Weights of a small GPT-style language model, trained from scratch on English Wikipedia.
Training: 362M tokens, 5521 steps.
MLP neurons of a small language model. Each row is named by its layer, matrix (gate and up: input weights; down: output weights) and neuron, and shows model dimensions 0-255. Each number is 128 + 24 x the weight over its row's rms, rounded and kept within 0 to 255. Numbers have three digits each. A neuron's up and down rows have the sign that makes its largest values positive.
After each neuron's rows, "fires after" lists the tokens most often just before its 100 highest values on Wikipedia text that the model never trained on; "fires on" lists the tokens most often at its 100 highest values on Wikipedia text that the model never trained on.

L4.gate295:107062132138118118146107133139150160144087121081131124132107126119182150158137144075141128161116099113161126134144121165121170132133155129119105139148102157152135112144151136150111153116125106126126121124189093090102118104153160181088113175107148123117153117153139137127144103129133109135080136134155117123120113109116124108150136130141137089116119153112130105133130146128148157090127154123108142171148068122122124170131082095124092089133132137087128181181149131159115088120121144157076112160108158098166140158138172104128161112106138115154098194100135128169147096180112155145113152111131118104137162148100104148157142146109117099166116117129127133090134112121101104151125140121119138128153149181119133128136107122097145119123120125156149132166123080154102139090142128
L4.up295:073086114117134091094116138145125090128109157093134064136111097161131129130134104120112128160140133126150137143099124136061141150106144131155084098137116127117138099135122100135160161118108118109193101181128096121155120163152138100139167108149126106147119134143136126112085137142131110137108137151148091099165143107082144095107131120129135092136157181130098128130109121117119178120113121104111145155137089120125123098165134130117130125093121119137141113173120143168123160173162095181159115144113169082125139111134129124091144113125140143102124123121157105131138134109108104138140093121087115162132089150116109089088112114106072134165122142178164169161135072106129102095125091102078119122154119122103135130140139162117155151138117156132118144102120138126106101128147108
L4.down295:171156139125157086134092118085084116136138094138119148153157125157105140137101107120140128123132158094152133115090124112119114123099099075128156163123167126111068106133137142136145128163133119104131100153171150143154081097114138118114101090111109129149066119081109065140146127150144099118135100136106123158132141178122148144152127121155112180124142142170147111138110111103121130147131115122103161092129164104161098104092177149102108110130128146100146187116135151094184096129126160102120089105117142146127128170130129136156086079123115134126179135120105128127094135117139142125102125125106146128141115086170133178098124136146138161076134103150085162115132099160150125112119111123141117127114105134172109098101110113143103139150158146148146115110138105113111133139133110
fires after: " For", " se", " con", "n", " ", " Se"
fires on: "et", "t", "at", "y", "ar"

L3.gate194:131119172112107083154148162141145116104152095124118128155111127126135124126112124102124103115119113145129130103101130190116165131101054116103101127159130130136122145131121199099108109140108123126181154093110121123116120104152120135110101113162151089137129088136117113116133122110123132131103161133145099127124103095136130156170127137134150094135105110135142136120151137142131111153175114154098108124140110111102147155142109102117127144125113118109142164120077136181132117162153135108143153093093119121128127147128102131124165124116113114131111081129180141175125150152093137081116148102143105088128175152109122110147102129146086147109148107074120089138124140118177121123106148114058089082129123124160151142107137122089162096175072098153146113167094131087139106104137123
L3.up194:112162118111121154161136111146100153089177146110137148144155122155133139153081089156128137184158110126138153161166127114095115109122072132112154126092100134091124143124120167145130122127125196118180115115079121144126148110095158109123082068131098153135104101117153133131095107101146138134130163101100120134167144131129143132120119123139176109149155159107179113131165129178103124160119139113109118164135096102136153146095143172119084124141136074106134176138128134118153135125144128169099142147131110097151119137105125132146133132103131076150133132129113127116153142137107159148120134185117117196131105157112130123125133110130100131106102140177152122122135132136068113110103103123126115135146096132122144142082169121151135118117121170150162088162121111105133143140107121
L3.down194:134112163160166088130131104153153109147116130145106079133107115146138138160106107086129107109130109128071158123143160159113134116131128097154133169130143129139139125115109047136131079110118129153133136087172204130141118138119093128121142149148157128122130156115123088105147141147148092161084117120145121120144135119126125114138129116149146113103149126137065122119130110119104121141186122132091131145114110114122136089100128106165199101107128134140109104137131133132079128146121123155156165104142163117099122098141110121085164124129140144132111110118151171115147180133130085128124165143126164050136142145120131118129129129161132189122091180078121126123147119156125130116133123091158134127103145129145130150127111139133121161153152138131072110102117153102156109163164120
fires after: ",", "M", "D", "F", "1", "."
fires on: "S", "000", "00", "O", "R"

L2.gate155:155137068089139114140154115145077111094131170120105152112076133139113140152134130139136110140137115133162108149090127155141149124148073111133068134137114140181118153097137145128153140114111126114131123102137140105149079076114094110155154090096116128095160176113174097159143171125113098129111126115121141139175092069143121133142089126130137165126158110115154135118109131124144102120113170130137098151117123120127135131127130141150193120118136133127142091090131130101098141161127171162141141120136116162087099127133161130144131086167122163119109105123113093142118134119103104088136125148108128127130138115065129114102114077150084084108114163121119139093119146126133130134103148129117073126116142154122146077152144118115087110126147123151138111121160156129072154133128101
L2.up155:150113118135105133138144120159134147115123092155115090186083099103123112115153146085095125170129134099153107102137139116105104114099082094116099135119157082131108141143125117160130102142082109123087120147108094117176115166140127113148109095145148112144123142179113136098145130152152131142131120112151070114159119143179095106127170138141131115156128081096124137110171138156137131091147119114131125134153099098105178093174121055140175146127117117142101091164144176139120124104145131112114110149145133125129109129125147124128140132123104137118122071097143117097127152139114117118146113136133108124142103122135088159146100172132145101120160172077136092126135130115193111148145118169112154132122166131126125119135133142118135106127168144164124150151097098120124106135178175
L2.down155:101156152128101139156127110124170103131104161081125143141180188156099121179200148145154140136145164147138133124124144096102134079144170114086129139148108125158129146151134115130119117126156100119147149094092132124134138134143153177121123112120118161116110096132099126122118125204102113157090085146127151158083151127090176116134103123094135134141151147164141106089171129129123149156113132130162126120135128169129140145114113174122100137158160110123133138089120137128142142133111120123123183095143107145104151074122118177168139135121121114134163154163153109129105107106086123105135162135145132128133120143132194081163151113130106164129139091135147135121144125138111158114116127132128143154117176127122137129152075142112134136137113123105120143140143132117145079113071146
fires after: "re", "ri", "fe", "hi"
fires on: "s", "el", "e", "al", "et", "or"

L4.gate99:159097154125131122139150114155132115122128102099147130133147101145111117163102120155115115092119162111146133077107130127112110092121092101169115068137129128179107142134123147145150164138126138155052155129106153127151124109142105151129163114105143080153137100107120095096139113153127120126092167168089120111129138121154172142103108115152136102104096119130163115113163090143132154126135096144138121174119102111165125139149084123140174133127134124201131076162098094146124119130116125116118103163124142140132145154170086139153138132133112146124084120138124152121165078134122178100129133101153094056146143117103149172109148115141116135127142136133094096154134139147144185140117137120166142128101128122100129154175150134137128148149130122138124131113174120150082110169138134
L4.up99:124131136146115111088097110136134145149099131136124114188128134114124094148114170146125124082121123114123099096138135159151119209161097123111109162199137116138169165138107099130121160170132144155099109134136120156148123159132113110136136141108150096140130153162099176151130100108137149133044135119139086187082129151162115138099135111118134141092131139141099126090158107146165130104131123098131116140119126131130140117178111126114143114109154147146120122130125130175118144127121153125123156140124126146136127125153118099130119106122107159078155099071160152097162140107094173150171151125117118093109127108107165124143122151165103143137106112138138172126114161115159109142154118125127138154171125075119164157112078114160125106097137132125125083126092124099137144131150110
L4.down99:163114106180105126153119149100089120113131094109131155102116130075157092094145121140097130133133145099153129127102128135128151118109146146087116095054139164101093141109131130128137144132160140120126118106101116133108120123095097079119117139124046153090146162120151152130164117149117171137161141134115123144127102130112162134152133106107099091161119076105139123116104096126123164148116099152125121106103101120104118157090138123140109157128139127125142132116098087119145138122124170117157119150107119120109133135143137151100107103135156156158136110174093121114176112132173172139127123167146103122167141163095081140148157098113087129153104126097140079127142110115095143120113128155047088117135126141137140167127127123151125117109112104110150127132115115099101153152120190
fires after: " ", ")"
fires on: "-", " –"

L3.gate97:169107133118133123154078108122163069103141136147097135094116091131135126153110117203122113139120121137155126151148080120116116122128113071122115095137114080133093160148133140122079153159113142126135115122164087146126052127114106132117126155129141161063119110170163175138131117076125126091115080155130142124128163110171117137137107113151070122110091111142107133147146102102126123157133100159118102127133134138100116097119141100149138151088130140142163150122120119094131127138143111156114121146146126140086086129149162143149139111124078094118131149171139132144162129115133105108103129118135131119098109131127123150111093114141157107115129138126108119136118109110074207129133176128141128141174112122114123097122134138134143133098137149122100066121138116159102144098153128
L3.up97:092095093091095112132076124122087114158165098174122126099112128125129101109103116105135102164119127162117110137138136148142129139130106088149169101143168140134106124107120126107105139097133151116125076128106120071120117125148112109112104133119079123133180089126135104120078161146159102084126144157108125074118117104083135103150188133116138143144116114118073093150150119139139089094089100146128104100102126105149113143118182107130127113146148130156139102149120132120106120084098106123129131128073124106164106110130134121111136128117110094123083115121077079124100172106145105113186118118123169130125124133115132139125116100127149098105134136145135088121137162123137090109116123139094104149142146118209099111150138086145162132141089133115128145125146124150122135137125121
L3.down97:132154168152157100104146156164121120042117175113147161123118139183143075161170146137159123126134124079121156146118090096108119117142140099136161156090107122114142059168164117135078183141151103151093113145125134146146118148128106120147086130092108135125129123130142110116123107164149087137117108127112145126126136118126112138116157130109099130115138134111137131126151161179131126146126172093090118150146114116144151118128121113124116132126111158101136119078140127128129122140155161128129123115117168119102125120091134152148128106143113158131131102152118171134132109135122159163154110129102128166144102109118121149076138159140144140094123113160135091147098149162141161143093123106137130179122111114123186091096135131110137111152121155167102160138136146108161131130121214
fires after: "n", "b", "d", " Gu", " D", " Y"
fires on: "el"

L2.gate180:105107113133133165119113152142151104151111161124121150140148111127132114117121111102142157085110148154101182135185148129136140126189144136145157136134084096108145106098098110138140090129107117121136166129106142136133151124120118149127155155102139107139131152149110133148117182115155169128126111144149194128089177138144095131128134141085119111127093120113097113134111141113106136143116127123168113194149202148119102158147133092163098158109109129171148131142127139123166121107138062121128133145121131117146136122146119185141102146137152121094169151118151039098115136140139154122131146153126096140170145105097087145153111137147118088138121139106146120128115130088115122114094081184103160116140113146118150123163143128127142097142090117124129167114127131116145126126089132
L2.up180:133110152119093160083114115094126162188121111150123088110125106085158143124145086084119135122142140116147136158139106081116142149174131128092127173170160104140118128139174145130144112114128141174132125109123131131139111178126116099133101173143130158156165082150129140116137100138120133134134111120092090181115125154123121127178117102152101133142122119138122147143095168129174096144140101141146138156086122103137102164126137129115097144128168135148151102140085083106156088104148164161100130108153092107075124144138129151149126129109090112176124108135143141126171163115110081148128146136146114112157090135193133168148141160085083092095124119126138114127118121121123122121118128139118102105153145129092121108152123075090123122157148126123111133139130119100122130126155096
L2.down180:141146126132137126133127130131142121164152150126095117156118106150158090170102150089105124134154161135130114167124063114126154102120128146129164138115089157117156112132144110140156157155151122129102128118128141147158121102156157121098121154138144091155132142157125133179153171153160101160103071130110131125106136127165075155112123121140162106088164122144127089124099142108119131094130088099182102097164111123165172112160159128154135151101149093125130119167145122149140138121138131132113124092160085095209099144139139139120128112112097128123096181147123170125146131152085104126084145131180110135157184123152167121131107149163096147140155119112147124126117154160100123137083109142129134108148133123124101096129113142135109136151128101114127112126115120151164098101164100
fires after: "\n"
fires on: "\n"

L6.gate275:114126146131154125179130143163125173141108094078147128083137168140107100141122158110122147150153141122173149112203145137139132126144150126114139148191125106157124146146134167114089100150136158106125136160121151160112127164136110129119137119104166134117139120147117149131158109137138135096156159138150152153109162134131136112083134083125140128135113124176128116131122108110129153063111165143164156098109165091154154107131126158154085133173125139133126139161118143077111089084096142145129072151132099098135116123160143120096126136138159107079124117149096116140129132137130099137143087176142137147134081156180161140083130094141144169162093116110101126107126111127161097106100147144119068140117146115139143128143139156135138132126125128141127113095153108114157112126134094
L6.up275:111158094110188180132110142134126111129123119136121109109141102121161126079121132130186169121135101128079119122153139095116166110106151096110105140102131090143120121141141117106131131164172083088133143107107137127162141090127143103122137123115122124094144144136142146160128164154146134123108132143115080111098070119123126142130105151154191099146122152147081201133103094149108156094132163108161132161135141151176114145141156113136160119117120097107176100133103148136118091129157173176104138121107089175134148122104168135100112097160170136125108125153110141117134115122121156086145136098096130138123129156154131136092089113074135094104131096141107099140102130121104159134164101118131136095135159133121129140147115134142121132091124161103145124130118135084103126154139140
L6.down275:134111129136163160104110131156111107122123088157093086085126085101122115104115123090101134112085139126162152124083148125147146162122103088128079144104139115159144134140113166134086113172145142169119104123127139098132103124128124122120145147095089135130146132120121144120151112148165170112127120120152121112169115129131092149095173147101129146125195109145146110143115096121101113098142140129136135109122085130112118136128118156121076130084165149155025122103157124139134089119137180118118158115167104093119099125153090146106121130131071136133152110094154110115127121111133134084113124129122142138135117133146122124148133135102158107127091113141077117129114099090109149120150132101102100136105117135132198134126098174108096133119116139137107163163083104128134145126103133
fires after: " at", "\n", " \"", "==", " (", "ed"
fires on: "C", " the"

L4.gate97:161112145135122132122104130197120098124124080134158132156110170159133190104153157131167143141131135105090147106115104156103125136108164119155121140129124135139102115132125176152179141129126126112144147083122139111114168131125093107114105153132136161189095146068082105085122093111125148131158086158104117113152159112106106094119127145111128140122109176153127146148122150133140162128116115057151107158153082105148114092105139106129133129126116157143104133141139093132112097111129095123119123149146133108149181142111098187151111152131123122086142138174110153109112090132139095119149127087096124113162133169115170124133138119165109147106095103125126133110126101140160113128067146137136130113175133131147127156098095168113131155125121113121109129102129098123113141140131162
L4.up97:145127131144145126100145121151114124163114148121141111149135135116124139144112159133124131151146147131133123151136111145177098125102189139134135160162125134098147140138132127145160132121144177140114134157159122117107086161144151094104178138085122163139099131143125109091040134109133114120113141153107116129128143130141172116123151153182141136154144112127158094170124168128171150101117154083195100100091125129114135138119139148150160130114114147181112125107130151153138132122112117111145130141091159140133146168101088141140127120134160078164119093137129159075128158134087119098132139114114126136130139101142153054083113127159076171149154105120100100114136114112139104145087131146179123099116141116103122138085125154133130111141127086145112134143110155102081124128169125
L4.down97:148098138172119105122123103120109144107159142074147134134103133142141161149098130180102126110113101142128134134178143140159156123130068125115144122146100149136160139152135146113101130115116095107123172098135135126126110108123101159143074121161122157106139139154111119079120115162142141125145114130102155094104154110133159154139137126154118170108113133165118099143106128123152166146100106131121124142161161123112090107168128126138077149140131129115122131119135098149155183134159195137142134151146153159147119129130158155117120130127110151130159129107113124185142131143172096150105089117125084134156157116100088194108138121117126124116157173111134151119140106123179085110123159152182186099125112094109138148154137102157093133111110104154129132114127121104083112119156076
fires after: "s", "li", " Com", "qua", "e"
fires on: "mit", "ha", "it", "q", "^{2}", "re"

L6.gate59:122080085170077125116129095106124135133126121152139112189154135166113145131156138139126134116147171108151180136161121171096122100148156122178140098138106102176140136129160129082109125172157146098134138115142159138145121185108132144129100099117153122107154140102114081124126124114144092148127091128139135146168148156130169109088172148134123123120165123120123116139097134123149138170113142122167148150085093166112132114123162115134193162106108111154160145127139109167103164125137126162120123167113115109121147095159136145104111167096123091105127149113107149140152135124121103073132116125101096133141120099138094129098125148137163087138125110155099157157124144140149154151138147103171108114105133130162109111127097131136081148114120128121153088115111134182138118159148120
L6.up59:133118095138138106118136147158148136137142117122119093130139157132098189160127138148163104121152114144095168129133127136145090145186142091141130146187125138158163101117111099092101123162119128130107117131107158125108144133126070124142120141078137122099142090162103164110111125105161107145114186104135129136168114164164115120168126144103092149092133160099105135147131110117138170100178152095129139129100093148135117105181164122108152137160096151133158131154144128182141109106135118135103146091104119129111147110099108137109136144158138140143125116097150161151165112195132133143128110142108133103137114063136124152141190108169147119115099112123102133151147119101120112148130153110079133158134135091145116134146097157136146149119138084117104121174103148146119111130150105
L6.down59:099109144128087194138130112155115118111157090104105158138131144127153085141120145120128100121118131128154123135125147148134111136099154112130138157127107091161134130089193138101110087091149175132111140155124134097097081168083154075119147150127153139084115109098126123131125197141087154128118153112091138155113109087091130114121155125151089095131127117158122163142129110129166157101146113091136145106140126117106128143106145146165122126130128061116128107091112138149146130123131117147154097092137183106126174136100158153101144105144128149109122126190138125118138130107111106091170115132158114148151094125142076140112151103091126118140066120124126120146116156112137146116133132128136092171142131107120124106108111149163122142117151150134144156141161180147113090152107128
fires after: "\n", " "
fires on: "-", "•", " Su"

L2.gate199:110152114156107152146106117136154132163162102172154104122170150150141132121149073145151119180103163138149109140136159162139133126161104149144160145161114162149181104152093135139127151146131137132124141156141151139115118149161130146126117161134151149095137093153085158100123120112129119163128102133090131111116170122147122138154145148066148056104110105143095117121103162159148122105143139136175099157160172125169149124129168146115164164125115098129120123163128104156116136099144132115121105097117161103135137131128157183130089139152107098128137111141156127149154172101103141181130128136110135135143172097102125146142101143138142154095152127130160135120143148130175153157114147125099085099111096135144167130089143161161094120118121132134117157088119141161142118161124101
L2.up199:074117112146077119132138101125118114117137106118125122090095137162149128086138128116106183147123149104128143142170117123161127143114083181159125163141139122175148134128166114085150104111130110111164120121094103132147141147128081151125146108142160148156090137128141103110141168147120118145151130166134165172125138109160142113128142153098177184147139133114121127155089163152134106120106092141112124136133156104094146140128141139120119162143158125119173141124139163121159134089082145100083181116154111131125112096120151145088130124141134112129145102108095130114133102124073156121122081151139130146108117138161107122160160145107133106127125168195144164126067115150135099149108116124127114092123113097169097127123122131126091118132093115107110132128154147113094146197138122
L2.down199:152128126124137116160136109125111112181155162138120151184100100171142133148118107121151130120128106173142125096152125118113117145135107109110132147110157094151143152089158134109152122144141125147104121120115112163122152111176108149125099127110112138132132193106125177115123116160131158128139168101164128110115158118145143098149148075160136150134111132098128126094178136117166146129144142109124100102142117050123150085118096137112143099107140145100093145108161111149093144147088149109147162135125098126103113134150092141076140088123140159119208114117078077144110111140156151134148128109124092126142165132098119146114111172140134168173123125117122117144136168139101127115177076126109135085090114121152141109110142111130157134122144123107126116132127133087100141092100144
fires after: " Ar", " P", " Z", " p"
fires on: "ent", "ea", "re", "ch", "ur", "-"

L6.gate44:142083101132136081104094185095118120114109135069147139156149121166085102083114116106120137150115079131139122114119103095094157111165117142112110110086119101129125161158162141125138132122097126156130129109099104169141121165108149099134149122133108150106138110133149186172119141106126146094149093135103118129094111108138122129138130103098085117106131141140147145095144096145123147109107133150152138084139153184114098137102101114078155145115151114129152143132123136122127148102130089156146150122080091128103099123106139141166119121141102168105122154093134123101094140134135108128154159148128155134098099108109159142112158154163108123127147155090121128112096116140140085101097107161146107114130150141143075171068083164127130102128104159105108108101120141136169154132101143
L6.up44:108143068150081144138162132102132126165096197154148108109149166088112097157110143130123110129124122104127136158132144124157100126107114165110126106131153107148151127127171079149132139136112115147116149135164159082136120149142092121130138151131128142102139154163126118127116166081125115132168095093184129133164130140114136134137089126116134140103185077118157094127130119153111082110138077122147135190132146115127163096142107141133136168103149112155146130069114100114121126149083111179136107141116135144123199116151163154106147120126095107080117101135135100164122134122158158139121131136111121095140133143100126136128111117177122143111123150122096155113122159176152094159136126133146153106129145150075120146101093127152126108141089099137134111133114148162143138130125122
L6.down44:163126120115098117119109109086127152131126088131147126119148155173114103130123108140097148145111110150155108125129101120151115150121145120109110127117069150130187119081072122143134116115124118097162106100094099147127134086153138109105123106093155095165142167163109102144097125154151090134181141166074116158136127121140101131152111120105120133105077129119123108152081122104129122112115113110119136142117111131102109101113168117163081137141115084141117169132127111117108124131106165174127117124132151124084137072135139157050169117114096135140108130097104142129128158132140146152133130165141162125157113155111080130125155105146170131137165147132137141140150065140144110143127139085126127103112155135106161123154127089145125149138143119199130142147126110177134119117123163
fires after: "\n", " Mo", " m", "x", " tr"
fires on: "\n", "or", "ed", " ("

L2.gate257:156100130104128133148098120102111149123137141154096123103163161141170116143162116115145133102203097142110118084156124081143156093162109125147108163113135120128115135131150143085138107141116164112124130118123142110139110109091187164164129141151124134117119145130123111160134116110144160077149100163146132173139139140123128119153156121171112103144137127130169192157138174165154164114168172143079158113171157102098165113156111109125105121113118109101153119132150166115132152124093134119124095105124144143097112117151142121155131123110128113135134120133153089124096143149141099112104080138133108079155101171120126174143131088109091162170132105141144142115163118112139163190091071137124131123120156127154120155124111119124107117126135109122168125135132115124086109158128119
L2.up257:128140074123116130120127129114111125099108138127143144152126143134126143170128105141152133110135116163134133103095152139117104123089104167119106111140150120142163057146141115120135140145105137115185112134086171062131144124130144152079126163109114129105149177110121117115124164104087086105102138125150125157125112125102082110129125119122109126121147101119120160150119114148110166191071147101130111141075130112141159125155116135118167111123129095165153086095157142111121108134137101130116115134111090174113157066103171121092140130125144112136119089122157079157091149130125137152098138100136136129144133145138142141171145164132156088107116103149139165148163103118148114115128103163151142147101093157101164129134108098128181151125118121152146120124160130132136146186165140
L2.down257:112134115149112142120163097125161120176133107151101102096167168142137094113142112096115154127187141166147123139142171078145139116126114128116128119140125141120082133140133116110115129091121129104157125098139123088098101093096134179161101117087161147117119112155102089150156117126175167150137086138132125105132125113139165152131139102164123146132170138112143173121134123138175141126129195137139142144182161114164155157136128166149121108102151126112103126152113134135118157134155136118106098122098103082128117160134147105123100066121110137153197174101138110096139162088124156118114114141097092112151132104134112129102080141109129093100136098117132139105153133148108154119113113130089127113122128126161126150197125151125120136108119069156140129109134108128121104120120153
fires after: " ", " For", " con", " O", " Go", " in"
fires on: "t"

L2.gate281:116125135090143144100122115085109107120102116130107164135114183147108122133137123132141132143159102174094140100113088123107147117143118130128117150105095110116101097129123142111124149150133140171167136129157133165163123095124123117088093090100098112157105097151143111135120093091117159142123103095123144121159113167159101108088146108136167132105161128157138132074127144134125169153158212119136147147138131122136098085140111168120122118172134127131120130110141180166132124132125159117125100113118122160134081118148117144096093088149139124104105130119105137178092124172096117184098099113102135178150127109136121185111079110075134102094131127111140157130124132115126116132101109133080114110112106095114119168137109110119133179140165122158160138144118119130139159141145124
L2.up281:117100135107122173152115126173151131161106164146133110120133102104101108121122111135159137134137146185130142103089143119153113112109105114127140095163106113128117124109170110116145152157141131167173108143149146168128127087120149123125137086141140119148141153114173156093115107074129112150156104120144137115120122145152081151128095149118099105121116124120148136119161079134066131065104149123130159157140121092115129111121098094120142123124138120142134157123150162093099167115101184136133133132120134111122133110130118102130145088134133109113118124180148142154146109156123116140126147075102107196142177125139127140107083134127170109132093171166150125151159126142158121178190127132112117148071104102131087103122169139163153106135119145104150138115130131093150121167143110
L2.down281:132123118158140096153125120155067118148132099137119142134119105127143166070108128153112083117125118150111133132144119154134167096144118128118173151136126128213132134140140126140123135106120156153140124110147127102110124122129129133148128113125170161091157164148104155126141142136183177101121169149102142113107155077137130122131162084099118136095156132126119092117137110126176101113091086115186143163142115127083123129142126159123123099118174107110150160093108166112183162132125112165107149149149119119123134119147143117111108102108105134146112137115135122116131134077120118138117170151138137105098129151089095111100174110084145093111119078127117131063151124132132138069146095111122107074121112106110135119152105097130117128138122132130130122074152117157123123120129082
fires after: " (", "\n", "==", " O"
fires on: "20", "Career", " Award", "pp", " Year"

L3.gate109:136105089126136151123163155133097122113148103114151196129080162141144140147190134137109133135162131134142148138102170158099170084160134113097092127104155128059103113101133088127062127127091154120131112108117097138113076115130138144118094158115125136126130124150075122096145151145159116157098158158131100113148071152136107135121067147106176126139113163169121134136112149149128133137136112135116102131126072143143112154159116123093106140127144160115113132124130127109148160090157125137108121124108146128139143114144164107133133104139122133176155175169152122138147116134160146130163158118152129141158129130168141098156114125161085125149112093144099165149119136111143136092118122159135136171117166159160152160117095118136144115148130115126127128152101147101176113135134097
L3.up109:110130125131132149097117160124172096113130168113104103106110117095164142153137119117147162134173096125152140148144127151113098097118131122189085123144119122133087139093099154138129134152123133203157120105077139133120098181089114112133128097170090110131116175116154130116132113152150122129142103083102118090149159125082081136137093110148131109119138096109126124142143118151110112097126089076137114139138133100113131102125135090154146147128127096117142158138166159152113113099156129117103142146117172106136122138113163165131144123071153114102176094135155105153107159135145131139125116130108147136143115139135074106132147122140178117100163176122146168098175127104164167080110073167121114121136103162141126131108150125140132110128137156110151155129118117121137137103114108
L3.down109:140142131124082122150126106129114185175126134147170141098115136178125138172138110189129148100144188153086142114116092092140168110129086123130112105126136104109133105175175100114147117107155129125143096123173092156167142135149130095151111148078160136090129103112106111125158146157122118182122100144146149141134115118110123143118125138106143124129172134129169121095130165130143101110115123141116162134130102157113120135116104151103158114145152104180142144101141130119146125135106118174112125121132132146154149177142093110096124118125121104142114137091121155119124162163160139141131161114147119098109151176108152126132171124149110129092088121104106143154119107160106099123105151135109135122111142115160085120157121124091106120137050109132133149092135129106075153170157133
fires after: " U", ".", "U", "M", " Un"
fires on: "S", "us"

L3.gate116:087163152133083120158137154163145112156142155130152117153127121148110161134105127103111117140118124137127121154079147147138134108136167110122105145069102122096157134104147120130099140116153118172083168145103171085110168129130128151130115140127102127196069125123135109118148143138103151154179135129108146141115163166140106134144097163126159076132128107161096207140132164099137091118105108094112097170134138123091129142121139139138111133178115148147092155128112146128138146180090106155120114173103121143161136079128150123128161123133136160152144128110102127144105069106117160116133110166125084125140104119116141103114116155127135104141170135163143105125148134151144113135119114102154169149092143120115134121128149122097119134089117104103097145130125148116115156161131166
L3.up116:101116142097121118124127110072121164155118120165170129155100132092130157149084143092126118087098150103120131138109121131144124104143141076099110146180122131137133082136113129138096160165096178113140145142121085101146135106160142106165145117158135085121133114136132119154093128069143135135164174140139160118133152166170112144175143114140145171186126120166119145137120123129114096137179095092148131127110121147106096128148117151151122141158138173165127097083126115163103119105132127084095122147145095123117081098094164118121108123114123152132130098149078122159133106115156115115113162132145151158132123107166135126139105116131143139123132136123144118106083117113095111125160092147133135144156106133130121124158123154137112149136186132108179091149084130119170122129100110
L3.down116:174139167089099129118117145121131089108142087125136099133141121097086126118124150113136158151154096155109102112184122093119151140167149124157146145168116106115102153084144167142072122102135106123142111115146158101144096089124105141181129118121138158161115085117138098118174122144123136109099118148138126145095097118121162097128122124111126141150144151105150069145104154148088126108136131130134151061129125129074103144165142139088156159091139081100095131127107138150140128093124097159131127088110129126124079143135110150119139100112079099161146144128108156113160142129144089105134107144128146147087124129116164121093105097152118123101119129153132134117103092114137101138138155136113084150123137157098137176150114145123146097095130150135118091109104111153140109111190119
fires after: " I", " Vi", "ri", "ma", " Ma", "ra"
fires on: "st", "d", "s", "r", "ur"

L2.gate99:103145136178122098133140115133125160196062128125112125138169105133127136113125120114115142153124184101123129150187135128133129116167134128183131156142152151198151138101146124108153145114143118121120128106089142176078132131130083143120145102139126129100133071138124173139112151118127094120075112137126147141147142115169094094116130154159127125064147132137111143108090140129135100145132162111149147133123161160110135135118127109143116144140136123109167124138132116138130088143130129157153126124095164073168128144141140100137142124146088131140167108124121148133190171121150129131119158130114109147117107124202157186134158136141170099145144115094132141091097128148175150101102113145111131144102118119126122104171109134163128093134129092120113121167132127137129131148140156
L2.up99:154134129140121079152097101124135122150152136169151122148143122126111125178124089106132150097164145149108110084170139156150125156166119105148081136141139147161133137131107098138102137141144107164121137122121137158138123155123116169164157121119158114098149087147096146144093123141125118134131108132135133132116168157169074110159128131142171125150121097126155110114104162092141105137152165132126147143137166122152126136164158133130157133081158154149137082128137102213123135113094092146114128122080145131083127108120110131116158207134137091158140133095135155137140160144093163178133155122157160134119116118156114145133138149145129131135091099097169107113140131160116160119143113116136125137124106138138081131164122136111091150144108124152101153169129169155146163163158112
L2.down99:099132113172142160186142169122098139136127109152111122148097098140171134146122125118112111104110138122155114155150110106149100126111144125152130144146126088169112088159151106148177112123118115121105151151113112113092133129133132139139103141107125142110114149120129174164131202132108103162126166079126134135110143087123111140159157087158117141125140110133155166135151073126157146120103156099153135140151134090114086153133130105136160109139143131144129119123121135119138126129108087100095149114112126130129139133140108153105133110131127161099125139184111101171129121139105134095141082129140117105146142108096076127170107141113160122107092101115149119148134176138142093139135126115064136135134101112142148161114124168114182160076167156114127148099132178138161124174194113
fires after: "\n"
fires on: "-", "\n"